{
  "head_dim": 64,
  "vocab_size": 8192,
  "init_std_up": 0.026,
  "batch_tokens": 131072
}
MLP neurons of a small language model. Each row is named by its layer, matrix (gate and up: input weights; down: output weights) and neuron, and shows model dimensions 522-617. Each number is 500 + 40 x the weight over its row's rms, rounded and kept within 0 to 999. Numbers have three digits each. A neuron's up and down rows have the sign that makes its largest values positive.
A block is one neuron, or neurons of one layer that tend to fire together. Before each block is what it responds to, as a language model described it from the Wikipedia text at the highest values.

Description: Place-name slot marker
L12.gate185:435522510443525492522542556541502488519516480501531541475550611489462533545484556542494521492478441497520430502452550548525544530441485503483531478510503461483497479554514478477500489508436521551537503569501513431579455413472570451492513473525468491501504464577500513511459496495583505491
L12.up185:505469539405486554497451439524487446512451482569511490451523495489485532464484494514456515515436523511501566480418477462480513505447506465481527555464473476526504450479503442529485493419586429484465595403515424498518482504552451538525514546575532510440523465479550477463460578496522451554
L12.down185:550491458505525507539515517488430499591538571551497467460455529490520515437415470480482469487491472484525462571462592581397500543554498497558518505466501548431508450526570516533519499598556485503480512468457493529530453489469394513523478428456469517436541413522460497510516457539678548581
L12.gate303:543466440442533509455538566514529453557505512445497505488532366476487498466501508485489498552536568499499509502453501466527506531481456541469519457466524479497445470500500577520463499522537531565571421522430466540471580546430550495524505513479527572415541486504463485541413455458512452484
L12.up303:560574412439538456486522536511511432481496546525472447491505519529456514514527475449538450506470546532496459507486508575552532527431456439538515520509521423543478453538530521515514507539497501543464513531525605448545486508520532517484462509469530526481456549566523535467374487487479461513
L12.down303:579560423502504452526505430545441503504466498479457593519455488547598474527511517515437525480475476528514495530563422484537583477568465520445441483481528507516515512501434517511479512481454419516472503577466478503496573495544450552490494518434498467425449536540524454492526482481455453512
L12.gate390:487532454527496467449558509557474489517465595558530471446427460514509540459388512590494516541537503500522507485559513525500602457542513436484512518499624536508525512502548437543476550544510471532483507468537494538526508519570481548453487556468537545522511522452467492485435531540494565524
L12.up390:489495507478588460557572506463537551460470472578454424498461478536526534534538485502515536504494481478447516462457540512502453505543503465460560550542490459482557530513497497505412549541447461517520469513478527504495524554556495516499483530466517463508518457565567498520472468452579523538
L12.down390:486537540500531502494481484527558454497528516481508446579518561422470551495472501520444511517459514440611571496470453623445552502500444548508520489492540501495450564502504491524538546463551486498485503514485550482565462512513460504531542476522450463510504534474530562480483488491488449449
L12.gate705:466412515484525525488469515520570494495517585530543465515484390498444511507489506460512536478543482499455540450438560581457587481442480421480499488492420466497429494449520470468453512443500506472473456524526519498525568519411526421478416485502537411486540477523472583475546462416488489488
L12.up705:508579528444513505557490529519518424490456491501441461532498515529543506563478414512479459557553458488555500503528512519490552465454484495421462507556535560499505492524566475531500463439517541436507493469523514477515545435504467516482469518439525505441453496431508493477470451495537504536
L12.down705:518413486505577493462501544499496518469477490542499506494550510503501496515478503502499461453524490571466438561504532479464541483481525490444559444545493533571563467485485550451497520588468519503400514574543522448516551515543547472559538529477524477513508507499509579490506436501576553523

Description: Token before person names
L12.gate135:478492505505456423533466521620496510489442478534491505470455443533495450531604500496462512523494498514514447492521505493477548588565439515549470471487499476538479522476500499495474482536509524495578472503448461479517538457473461484525521489561463452488485462528413450513576429501486459520
L12.up135:504545500445492498564535441476463492529410551477497529538519477430550518485500522549484478540516479461529547451425501576508479535539466532502471478475485584503476471527515531503465494494470511471503492552542449526437448507534504427468515534436490512496489452484503510473511487524497485535
L12.down135:463500451513513438513516425534483562538531467417480445511520565551500538548486482415544477519559506589514576464555521456505447531447495507505473498500462472602626463520480472581513625548429445505498471542485485499448471510481578517555517515483489507486505510485542527473501552482547462431
L12.gate274:491465459474490538502454467515457549429442543457532489529510490492462471518459516524542518518521512487481539516579507494502547533414499466513508477537410520519493544542521497466551505473503566589470485405474471501513470522464528544506517456499536424554471501529521490438543494571454550455
L12.up274:469426499512536509544528467544488535574520439478484476524506419603508481431514568526461508513453525491480502520548417546472504535439486467448469507522556577519457512439499605490472503452522509480518512557586541491577461545506511403487456513510506529441600434461488523502493496494478475483
L12.down274:499518526455493472579515449513464552525490572527540455524524481516535573460562513454583509536466581498465532631491426515516453521451530494465539567537485396415499463556459552567518481517550467568540548494553517469514521424536525490512474485509525532491540470512534446419522526494483533520
L12.gate412:495506479555496491520530432419560525464514554527563531467490520547520507561424476565568528427550542544478438520471470485474418512536459464460493507468510459494484487516492535453653560482535558565441436600501562453529514487480478531423518438497510500534492564495521498451491545470534484482
L12.up412:472490533498486572522524480485497495472434500557515522460504508564493539491479489527491495416490523488544498471487419564494473477496508517440485496493444504517472495504565507505531456559542432506507472529555456459510449462526431466509424482459535495477511477491489535492501503506528460522
L12.down412:579580456473462537455478526532532470560506544490528505497467473546497500491410443567523553473503540539490473566508482489505485539496542403524425493385483491467496512511586514478546481506563499499486520525533510496538528549466520537560480530546466526557527524480517397506542432486478467449
L12.gate592:434514483405502572457525504489469474468516542430449436494528495485526495464499474445489420580455475521472502525449463534429553501519539598530458483529508532505442453492466505544568549516473570596478532391576458483484514470544510508492445500430517509497515578476520497491412457512362525502
L12.up592:456545498463567505565479512479563472495531468517473597539512502538552463441515482491489448492500540513458434537490451487480573497484496522563468463526521504457526492513526497507468526573478477495483526508542526438493502579552458468515452554489513496543492500541447497516532486549532467473
L12.down592:552460475479481509461495520507485450527475488447529533544513512529462527530431484533533497484409437524516499517489589458549488460490480368484487529482472519516527482475447488528510510498486494465533470541518537478458566514523525495482435539560510522507492505464506514500488500551553495534

Description: Descriptive phrase openers
L7.gate233:514474527449478440490516496580532506511541459552517465500519485405604515533509496481505468493557493555503558460612587537483472514471524563535502569494401502535533482509533588400531451427464431537556436503465444480556473588504486511486514568483517512463542515451484587499399455515441545581
L7.up233:497521573513490497444483515461495514449578539522512492542494464423497478520487467421504498523507481560509535498521512540512469442413494591536517543492527474505461516522483513443546496485530561472524480487489478488422411540480475551508471442469484540459558506535446512556462455528478510534
L7.down233:490511479527525538456518490613467554565500519475479478461538449462544527484510508465496532464504579505473569475494470503516457520478528482415429521461531541531552519533559495522460548428518543518501479453532574458536483518461537426481584446468483476466563519466531550504471512613447572488
L7.gate261:505544446474533514529558501481508515545529461552423538468457434518565533471513479572534470505514458477488517503503479491528483530524507477480485517434472486608480480528444525495515407488490538518486508479456496407457509550469463502533510491465531510484507483448515491486490556496484496446
L7.up261:492553587418610478519478500496488556575492510570472536496461527478502382491487517475428502495597516571601492468512491533474501454496428569518444528451447478516448522531450513541568430429481493500551576517520519441511461479443526471569543518467539606530578480487449514465516492485505554543
L7.down261:398560510451516478516513497504497524532441582467486440499507492481484495561473483508470459485513581595473467490503557519449454510470486496498494515462481509535512528486484479466490474449426495514512520467545511549549489515522495528457451459496482417371521507537482508502456477455471598549
L7.gate399:470464527489548476509462533477493518522466482542577493495433531510486460543501513559512523605485543542452511570505528547473465480517427470507481505523548491546560493470533497526494525502506443559513479458568467496552554517543508530553481466500502525544517469499549534609491500523548504553
L7.up399:518421494483468490473504528531500427448429514495414505483531523532490538543498408510522471520541492547523542485475540478532469490492493472598519510527511486490466470489481496555517474526486446551504453512521430473484516582490462465484586451490490492544442584498496585502464532547456427449
L7.down399:526516544562509456418474465534496509485494481488454484508488474489589480462563510452593568493424536514488408480512525489512477512490477565536489552559491466476468483544494510510454427522462467431536476588474535543498501521529530502435441466476408508450525522480474538474457525521398417515
L7.gate438:507562535495454536499578498472494518438496462480468516576490480351511482473507460488483518489497488558417486509464529534426494519440591450551486518515595454530529552553605516487533491482486483459613516449441494530493458523554440503562530498477450468425510487469468522469451444500452509530
L7.up438:592447494474584546575558487449529510515528428500481482491469468411481521427511575546510564540555494454481474496466478536490504494466470554469513537525524483501506508484502475494491490499542479491490482489405469467500504548500421578465507593534494531495460546548518423513497435454443460579
L7.down438:449446547505548554564544535507478517477516485466495536511526394472513526480487435488538479497525470437485553624524472534562457573456437465535509509447531529501533551486536474505497508492516544552512472518525533534481470481466450481461579556441547491492553425485474497537468441480351471492

Description: Mid-word name fragments
L7.gate64:555494557484489605570517501516522437496441554519523471499484512532429472455468532515520516563497525485383495506497472514574518535505512518562513510494441421457439483514503457497549504428450503550535431483492526474478499559537590538519527494595456528463509454503510485502511501524547551496
L7.up64:506543502495467477476475528552555479478464561485467597579470500474467529586474466555417565505471551476478525536448523429486570576513452546508541526499507511439482520418543556557575582509478481495437527465437520484501484458476519534533451522514503540558516517404497522555519466515409527464
L7.down64:534486486451479521560452501515546457464413450475490493393525550478528556536447469564479527493497453468440460501453538503500510469526588559545447505546480493524486518482499553493544562485523526470492498472509539553478557472543442528518499566494465555509487516467452502568457500496474468536
L7.gate168:474506536553517441452520449537515474418548590532531421475467494545513500558453509473563584556471455556477483452484523525521450491457538444503440462473470497526455458411444491474488526553504510507549468556585517466546537482468480480474559516568426467577445518515517430458513498569491497490
L7.up168:621566427514486519568472533482486460538445478438477521525484582538476601569450525482517510437482423512509457557498488556515487441511522488506491506457542610610452444482473476498570456482494509475490553516500534502500498526437523425522491445539543511474529508529524567504448511458531517467
L7.down168:478424490483480489431472509541469580487497473457513520500445497495502447463515472568477479527482479491518483531536467475460499375491525500457449463510534567505441477455582449443547473445556474467461541505494497499523525577503456503504505427497440520537535537528477547471512508435506474522
L7.gate234:516527512476524506454457505542524532452509481557563516480534440506495481492522498421493475447495574483549495459494476556511519511568448475517465556565511439528461525485493476596517505463476537438488536546473539472423483498533532444551585461552396472494566495422503499429540420475522499526
L7.up234:486506526505536413490539553565539511471468527544484537499512535523475491547535441503458496568516510449445597526509490508506480560505549474475507515544497494492429563568570537545548521519564495548515564469480515516524474499516484397523486454462500565498466531446500585435518542519477545482
L7.down234:487534602518514511540538507494475536561540532504578492566510535456473456527548533540503476576498464472487527501475439558489554472479492509437511529502492545430513519518451472538550452459479489470486553434542477481424451582467442498522535467515471419507428457519511507523481474517567515469
L7.gate515:485501511518506476485446470529507605470480548552534483559459442503314499450533468551571580536427492476444523448427481454485546463493492546564505485587459556508434565506532558450469491509527474462493505505515472492575492526502465511425484481542559504553517528462556475559463487462527511464
L7.up515:527407484511540501496476607489584489510475492523489548502464518448458497459477476524515551495513532511450554486572532460468515535460577529405520554587436542516502532496488519501526524538520510456441610569534491508484455517459481538545494457522462538604536569462452528542463534480543424452
L7.down515:533554465514510576470473465540500545564430456506445534506497463425524527578523511512538485504565436499444510516557489466464497465498486465460548434551424482525457531461494508486514523434430464540502467543500547450515481458540543546457505494522497549486471520506480412516464511641474488518

Description: Media release and format terms
L12.gate23:510491516437482422515556521437507562487457512491484469475514512456532560549510534455524550551403490512466492471483516522518527441439592509562518509516507512515480518426575466531451478441569419487514464466466430469428457434478513501483506442468508462482452536489460474474524504574544576574
L12.up23:521505482411525450551519523564557456493570508442537533480498434489522466482435475551450522451531467520419557484454435475472510485475499526483488504458503518483432519502501521509525520485437481530480525553522417506560496433518533473449513455559485549579545463482445528507507489467555586509
L12.down23:438455553506530459495569433508539480465461518471485438483478518395469457531549547542488506547482529511503522536486524503384497490476490417463531527476457433434498563501475500505470510577542609526485511528567476512513467557437457446562456487416486499508457488528468480436490515513482520491
L12.gate111:474498516524533519523493547561476520500556503482520526530509550525488450495488540515566558464479452570548453503525513586584569429514469538523534573468467491466478448543546457487503516539478489554502518535492501444468526494477504593545559444412523508489520480487486537525411475527475438475
L12.up111:501537485539494451475578561534460510536468499481497532521482497431456452519471486473471458513445544504498451486514516489414470563516471512492535457454491451513542480501492511542511512596488467553521504531411530523510410468544550544483504461452461523476534513489524564436481423551508451610
L12.down111:444576537575498515472463478534486549535507499548502547471475531544386478534484531512495487396542494471447530456453521475499430620576481503491609493487513546494526510456500571477542515516474581446453461568514493517561465453507529464473502517474564599567479548514442481436553549532483469479
L12.gate363:597477462502427518551570535542427565481516507566535473494504493500500509529518514513537562479511533542501471486596544537536538530513503514472498555452541544453444440476568529527497505506486378458561444533528474497551451571517545535443535449447478461552511462413461550539451546546494516514
L12.up363:508489578559514544506489520494461545562438437495484479521536491485466511522414470466431450435484481483538485502537466496531527497529568423552475467511494515514511498450542439516494499468432535496521493474518504452458460477483496485429519403547506527456470473531473521472471452536452617529
L12.down363:545476501457488554498440521471476512435489509447503492503454542492491459406489539472500506506469445483557544446498475479479490473536456548496530520531445533497530584493527453452506540505492482481555458484544563460419532501490493423510487485409442484568480478472498540552583505462522543506
L12.gate504:455474492527555471495481555499508527538574495532484539532513534481544425503435507447490526533525564497479536520540492450481499565487567527465589454454567454564516547475482412530446538514520528497500620492509467424497530492554514518487524549430541550544518506450542497535538513550477552449
L12.up504:406546490464520461631460504549481547512539538648499448475492531492493552561520498550534482485572503514432536475499510531572452463498509540506537494461499557449381476489484518487468467474545517481482470466556488474434418527549460441543493421419493506517441468437505497530460593473532534441
L12.down504:522469634455523496497526478459515477453501536526525520458498557467476501506549529505477447455430535526487475536562509464390484517526537455437411532518455530479507528470578537518494503419492476504507461558477572482470540439440503545501526544444466536533512515479547497514524547475535471565

Description: Start of given names
L12.gate97:527545499592472430521542491464548535464511471441463578505464419471501516552474472502509510523493480493508493522542552470563550558487518529493562495465525482525519486506483533498483498566469512464503511539476408513513489459494506466503488483433502546500563472521480504527472448529529463544
L12.up97:472449532510509494581485446487553499533441494485464530508488571456493479581458495474594551507471490425495500529446488436505469477507549527556463494517480529507543512524503480588528543521474473416548500447455464521458524507516458506474514488494513515486465473530500544487452478560480523475
L12.down97:494521535502510535502506489507523569530472489504552507457491471512542535521505552519455464458523504542486508513487422596537501486487503512535442558443429462545490453495504422502493417528507572495488488454485478492462385499470491523493497494507521514465467431589453490555534511455501516593
L12.gate246:549506512535433453453457480499549506511520502495447532565482501515492482561567482492481564548494464513481535426502536515473459478489542499506591517523486515542499577494481461520475501575447521447471496509519451510514431504530443520531416468523536542521459518461452515480623499577481478460
L12.up246:431479487500483505444494453471530517421581531476469578483508478434482505480482565515461475524443501453564484548497464499501476516462523407456536549529439553564504568449502461487520526468523410480512406470516543505514508488458452455458452503531479488498557506526439422463498485466549575551
L12.down246:521497578496439469467415475518540497447490495543505512471445448464501523549508501490523538498454539509511490471539548458527440530479520535537502477487456494455571494563500437542458456494460499548541439556460471412541578517508438458514526582455507541552515438544565506517544531471465507499
L12.gate341:450573472474469511454545527482497494516470494467547468464521467530509466478536504505599496483490521477484536427564512498484542520473507526472546524563466574532458520544428448470555541437479473412460566500587572484452548487508521439468529472457454504545499459439516402455489364468579540518
L12.up341:514460479449516435400525422463485512476530474459457476516447535508501466460478474537536523490515516464471445471539538409475522528427500441466496482483439464496539529489489485496452489468421484496502533503522466517460525446465537470483501596453440494526485465524566520542489476554477521487
L12.down341:495477512530533479577512440507503544513489496470510483481471464480604516513462513486440450445443570500478507498456580450404524474464494476513480550531514497460493478465452496498458496473437460488507494568443464511368497495482471479511489520443450498513510474486502441512466478523581504460
L12.gate547:507506517519523448501497504575501530494471459478509583480457403460441496422452543551543476482528475480566492441539497492476520499470544543567473482493573462518412596498484553483588562514523476483398531476508446399496513468520461464491476606482467574466573508517497470464493537475486477499
L12.up547:574486532522450474481487516501457472476507624459484480496559536474506507505431549531514438479523486583487460504422499440514474487464510478405485490550453508488554527523520492490493446420526481571502511491461468509567549563512464510535470576482526502514481542506484497491438524463497435464
L12.down547:487565486519498459490593600478463599529517524491495556521569535421518541478445471549536527466500509472472498455517487473480403474508502541511529524562492551501540543542513520517560527517485557490545432517510509552502491556567526457524477470547412513467495551470499480506521446495562448546

Description: Before team or place names
L8.gate169:560469462435500466484500463594481440456519478477487475443577515465433542515429504507484443502417525486448538509411542512514509510498507492455469459584529529462459403539505456480471499437383478493548472521527451452495436474496493485443540550592528453488504543480516521490493542441466522488
L8.up169:476543503508506457548514489592529538419492556520500477397483572474520523498488453446477527540483480586502579529533520379453564526541449533463551516537517503436467451529513453477421563493505482445521524523534471481501548421473456517511536548473562503463543468496513539502483524468608517519
L8.down169:459453467509533525465460472460483491535501435513501500501511562489599535468418523531530459437506511435517511531445517523549475435510469543506438513475547482533521512538522540547534455496559456517507510565539480481484435473506533462463529461495505500499512520565549537537529489540560463518

Description: Location-introducing prepositions
L7.gate23:514499460537515507455504448439516523583575463503561465521514499486487488492524496533570527486535458461469545539542490440427550518438524460442500567533469529582433562576501440492516479578491434518530573450514617539537485499473502519489545418494579512574522435536480467474505533474476488542
L7.up23:515521501425487512487517477537462533548545423510462436448515471505443519514531535432507481488573492548518515551510546553543530480513565469504564521515515502464462493542479457512524487505576465528521548498530489461495513525522532546561465481497473504552495542462572518506457546400531542503
L7.down23:549551493508483613539521426472520452521512498587484502548506457476481447467552498514510508548567504474542463459519558540477445530487568461451476484507483511530446512454513538522522499497498456395552512475529473450505483456568533485542515537464500491500534531441475439505432501458449520499
L7.gate165:453533430514533532506542506543500521516472501550532461503531485520469484515542475524497469444501458421512476501520485472460440484486551478458454475476561463474457519533461494523470481502498560544523560498522481494460555483517478510458576520420597443495445524525488472585515531465505555566
L7.up165:501557533455534510488507479513497527468491489532521454515521462511478452508479565621558451470467411515477486423499553513473496510519473430489455583495548486571460481501510457526551487480456563510476523525483518457481511476425503496408553539509464515494504474502526460559483614505462498522
L7.down165:531487493480559510551493474496545526529508487494495455519559516487520498528478451523465411475515530472458526538501487482515449442472516454491447517461539529517521526502496462490483528463534484526567510515520537550507540485530481538491514519505511494481479495478545523524435545508508457435
L7.gate295:503448446519449403505463534471516437501478469478495526482477458520434542512514434504483475528480525481518440561470488479546514528537548479554516517502555465413537499534474466517500471480474508532513482474557434537512496478466503505475527464521476471503547464492416542498515484580468439476
L7.up295:443499458492512515463475500510514482558494409517479538531458488504486548486517448489529514496458533493483439539517480502440494590515467462442530459543378509518524517455490485534486459440531471421480480521490547471485493553487456505484493532433467455519428529432499431540500531479462490558
L7.down295:513562575537547474519472503500476425503495523529520527524476509519504484491567560452472550470485477505531489453521594532539460478541445529516544523457569421451440513455493452511501492463480455496525512481524473493480519518519505529484418503471474480473501476521479540469516468497172558478
L7.gate340:409446422525503452439463467495542508475480516571548499493411540473517582498530506484521515505530481466453439444495539465547479598489467495474497576475522442478439469466516507510518605511479509480476494468580518511503514518493488456477584531405506472509517468539541523477502504585469553500
L7.up340:561528456517482447449518473452492497472531516532488471500556487519449481538465494451412474536459522492475453535472521543459549531505500426435504424496526494507449484534485487571524516444490504519445465505591499544480529503516544481409516596531511554527537563441553511507400509468490552530
L7.down340:460444513457533502505479469466536474483507494463531458521571498606439500547435571515484460462540502485560531441529544522497564472456543492457474457516461496466568494470543477547561483513466500458447510453517547518470591488471547425433539513503510463556553547518572566500480440438370498495

Description: Just before personal names
L7.gate7:472518481456478491460462411449575563541463577454533487493533414474438522437508574552519539459530478513503470485489513544512509444511487409480434539540461462484453507430556431479497488496521555484470433450498507453481494545560473557466492424472493476517518505457512417455551494505537516575
L7.up7:492473500523461464556461561562523541520486506458496500411475462519538533376490540540510428539477511428536450509508482557453465519484554411414465537546459479575484525518499445581457521510487483507459511465513579408452509499474506516476451441508479446531514552528471529534538475447473519528
L7.down7:478535472467503485449453493475577515603443507492570550481509495456523514448503453505528527495370475518544475536533525529496448462436523447520473538518546457519566446546494495506528480463499547506463464481500488437439510547592481432514455469475474487483459429494471430519461470403472533496
L7.gate411:605523546510492500595456526540549479454510524528556493522565488534573457537473588425505469428455494632477569472446521600527522569480535554484463490497467572491608479519495498495498519568519511567496534456433465474486510504564557462443527463461478537476469528477449556520466470406508611489
L7.up411:505513512536469539500497521467485546460472508490597494472490516521517500559435519434532421456457504551484550563497421500493546500473479429426524548596531508470534587476519534510506486563503484579473511501475518490525519451559477542488482477511466568439590514508466451476477481474485539495
L7.down411:485478479519554519515489479449447500515510491491489534444457549543544477546487491435458509446530487537462477516488448509538490545463498465471495482543501518544520509541434548498455459488500510501508537517531526490559456496451519533523413506535507522528574472491550518513544559475363507483
L7.gate736:523533512531502449561461431419474514491453490449508523457508493554500521496531474537454522539491474428493527463509510583496501455556554515466494499595444491429494461450545554552476398578480503474550481531452519474460468436486493576580511522487422545483575460556460485452492475500469494443
L7.up736:459484491519429477500562499441496456499546545492539542498506523453500485571550515407513422436476434525430484499431554495494503508499476570534541525522431485508534424592488522547510533449534507503449563412442507488441492531546450465480462589530495486525471572539491537405451451471468529451
L7.down736:527544569500499462495451560470548544531459494440510586549503501502507521509517476485444514499479463515490509542498525557547540490474540489544449444567484527464505600513466479498537533559568475550489485508510497503519514562518565503539485535406526533542509540514494513491479470533445525568
L7.gate824:516465486499496456537492489568546514534501590486482509486502495492487452532451472549439455524471464535542494471551452537463520563520558560469467491567450497468536533466499553440474533570485586468485557529543455502480492529499509470496484549477444432569463574520531519456509494511445463504
L7.up824:454466493497524533517463511512518502501471521443474495493461507538463528459542491513453487526436516546473457494512445572443503546524441503571493520484443480559426596448488536575508519466418467506547438518460480455424509542514424474470548462497465507450491421468470499396555475498488494461
L7.down824:489455487475537542481517476490549533503466569497517553470474508463521504499434489484437504512530466459457513616424445531552494500488506500558457514488434548527499525515555513537438512440485478607493468433457504541537523494562566428512476398515441515433494489486434481490556470515450487451

Description: Start of personal names
L8.gate713:580451487415470472537439484514529526482514552480551537527474480478458437534541583458595545401496425528475475492487486474474606437507484514493475455503481540450520450477496518498564539504477476470494505565488533481511471447465416502481445437419471455504520496489466502505509510565563553427
L8.up713:446488486468498503534473523509504530449448514503529577560518454377524427520465475527559575497427507462586517458492436450427549478523538530510489486573504521492433523541475486524407497421471544493554519537511531471453545410471445473474485504503509512560426456553504514484523468521460493449
L8.down713:436490437497395498483568488519485463439482524496505515547546567488517483479480465536524508499464522516553470480477535535503457559502522492462469611499423482543495500397585517473526543589493500483521477486509490516476478455528480493535464565513520617545555527455550429482522586503529538527

Description: Agent/role noun endings
L8.gate622:497442493447504464541471596614492471549484480491484469507384384462385435594563489526489536510592511441461533508515533564458510520476456523531444450461400530496456518470414535491494582419498492528455471511486534475544482512418504485510546500481446468435438453483519598498466445541507485431
L8.up622:506430531474479466496465522439492521510492505459485553570481549496407533430537525476540438560518447442483526419585500574494489473530481489497479519500420537496509534469486461424430498487524565472541494492442538453431525560516515505482501497440498540393416527466501476446476444494495547536
L8.down622:412476463489459445497474494542572455561517503476486506530504441423545467444522513502455507466555456502411511512519525523487488467489473507557476493572464491469509561506553585475482513499506510488483460458542495425543434605416460465502501509504506494548568455510453543463535476520462517473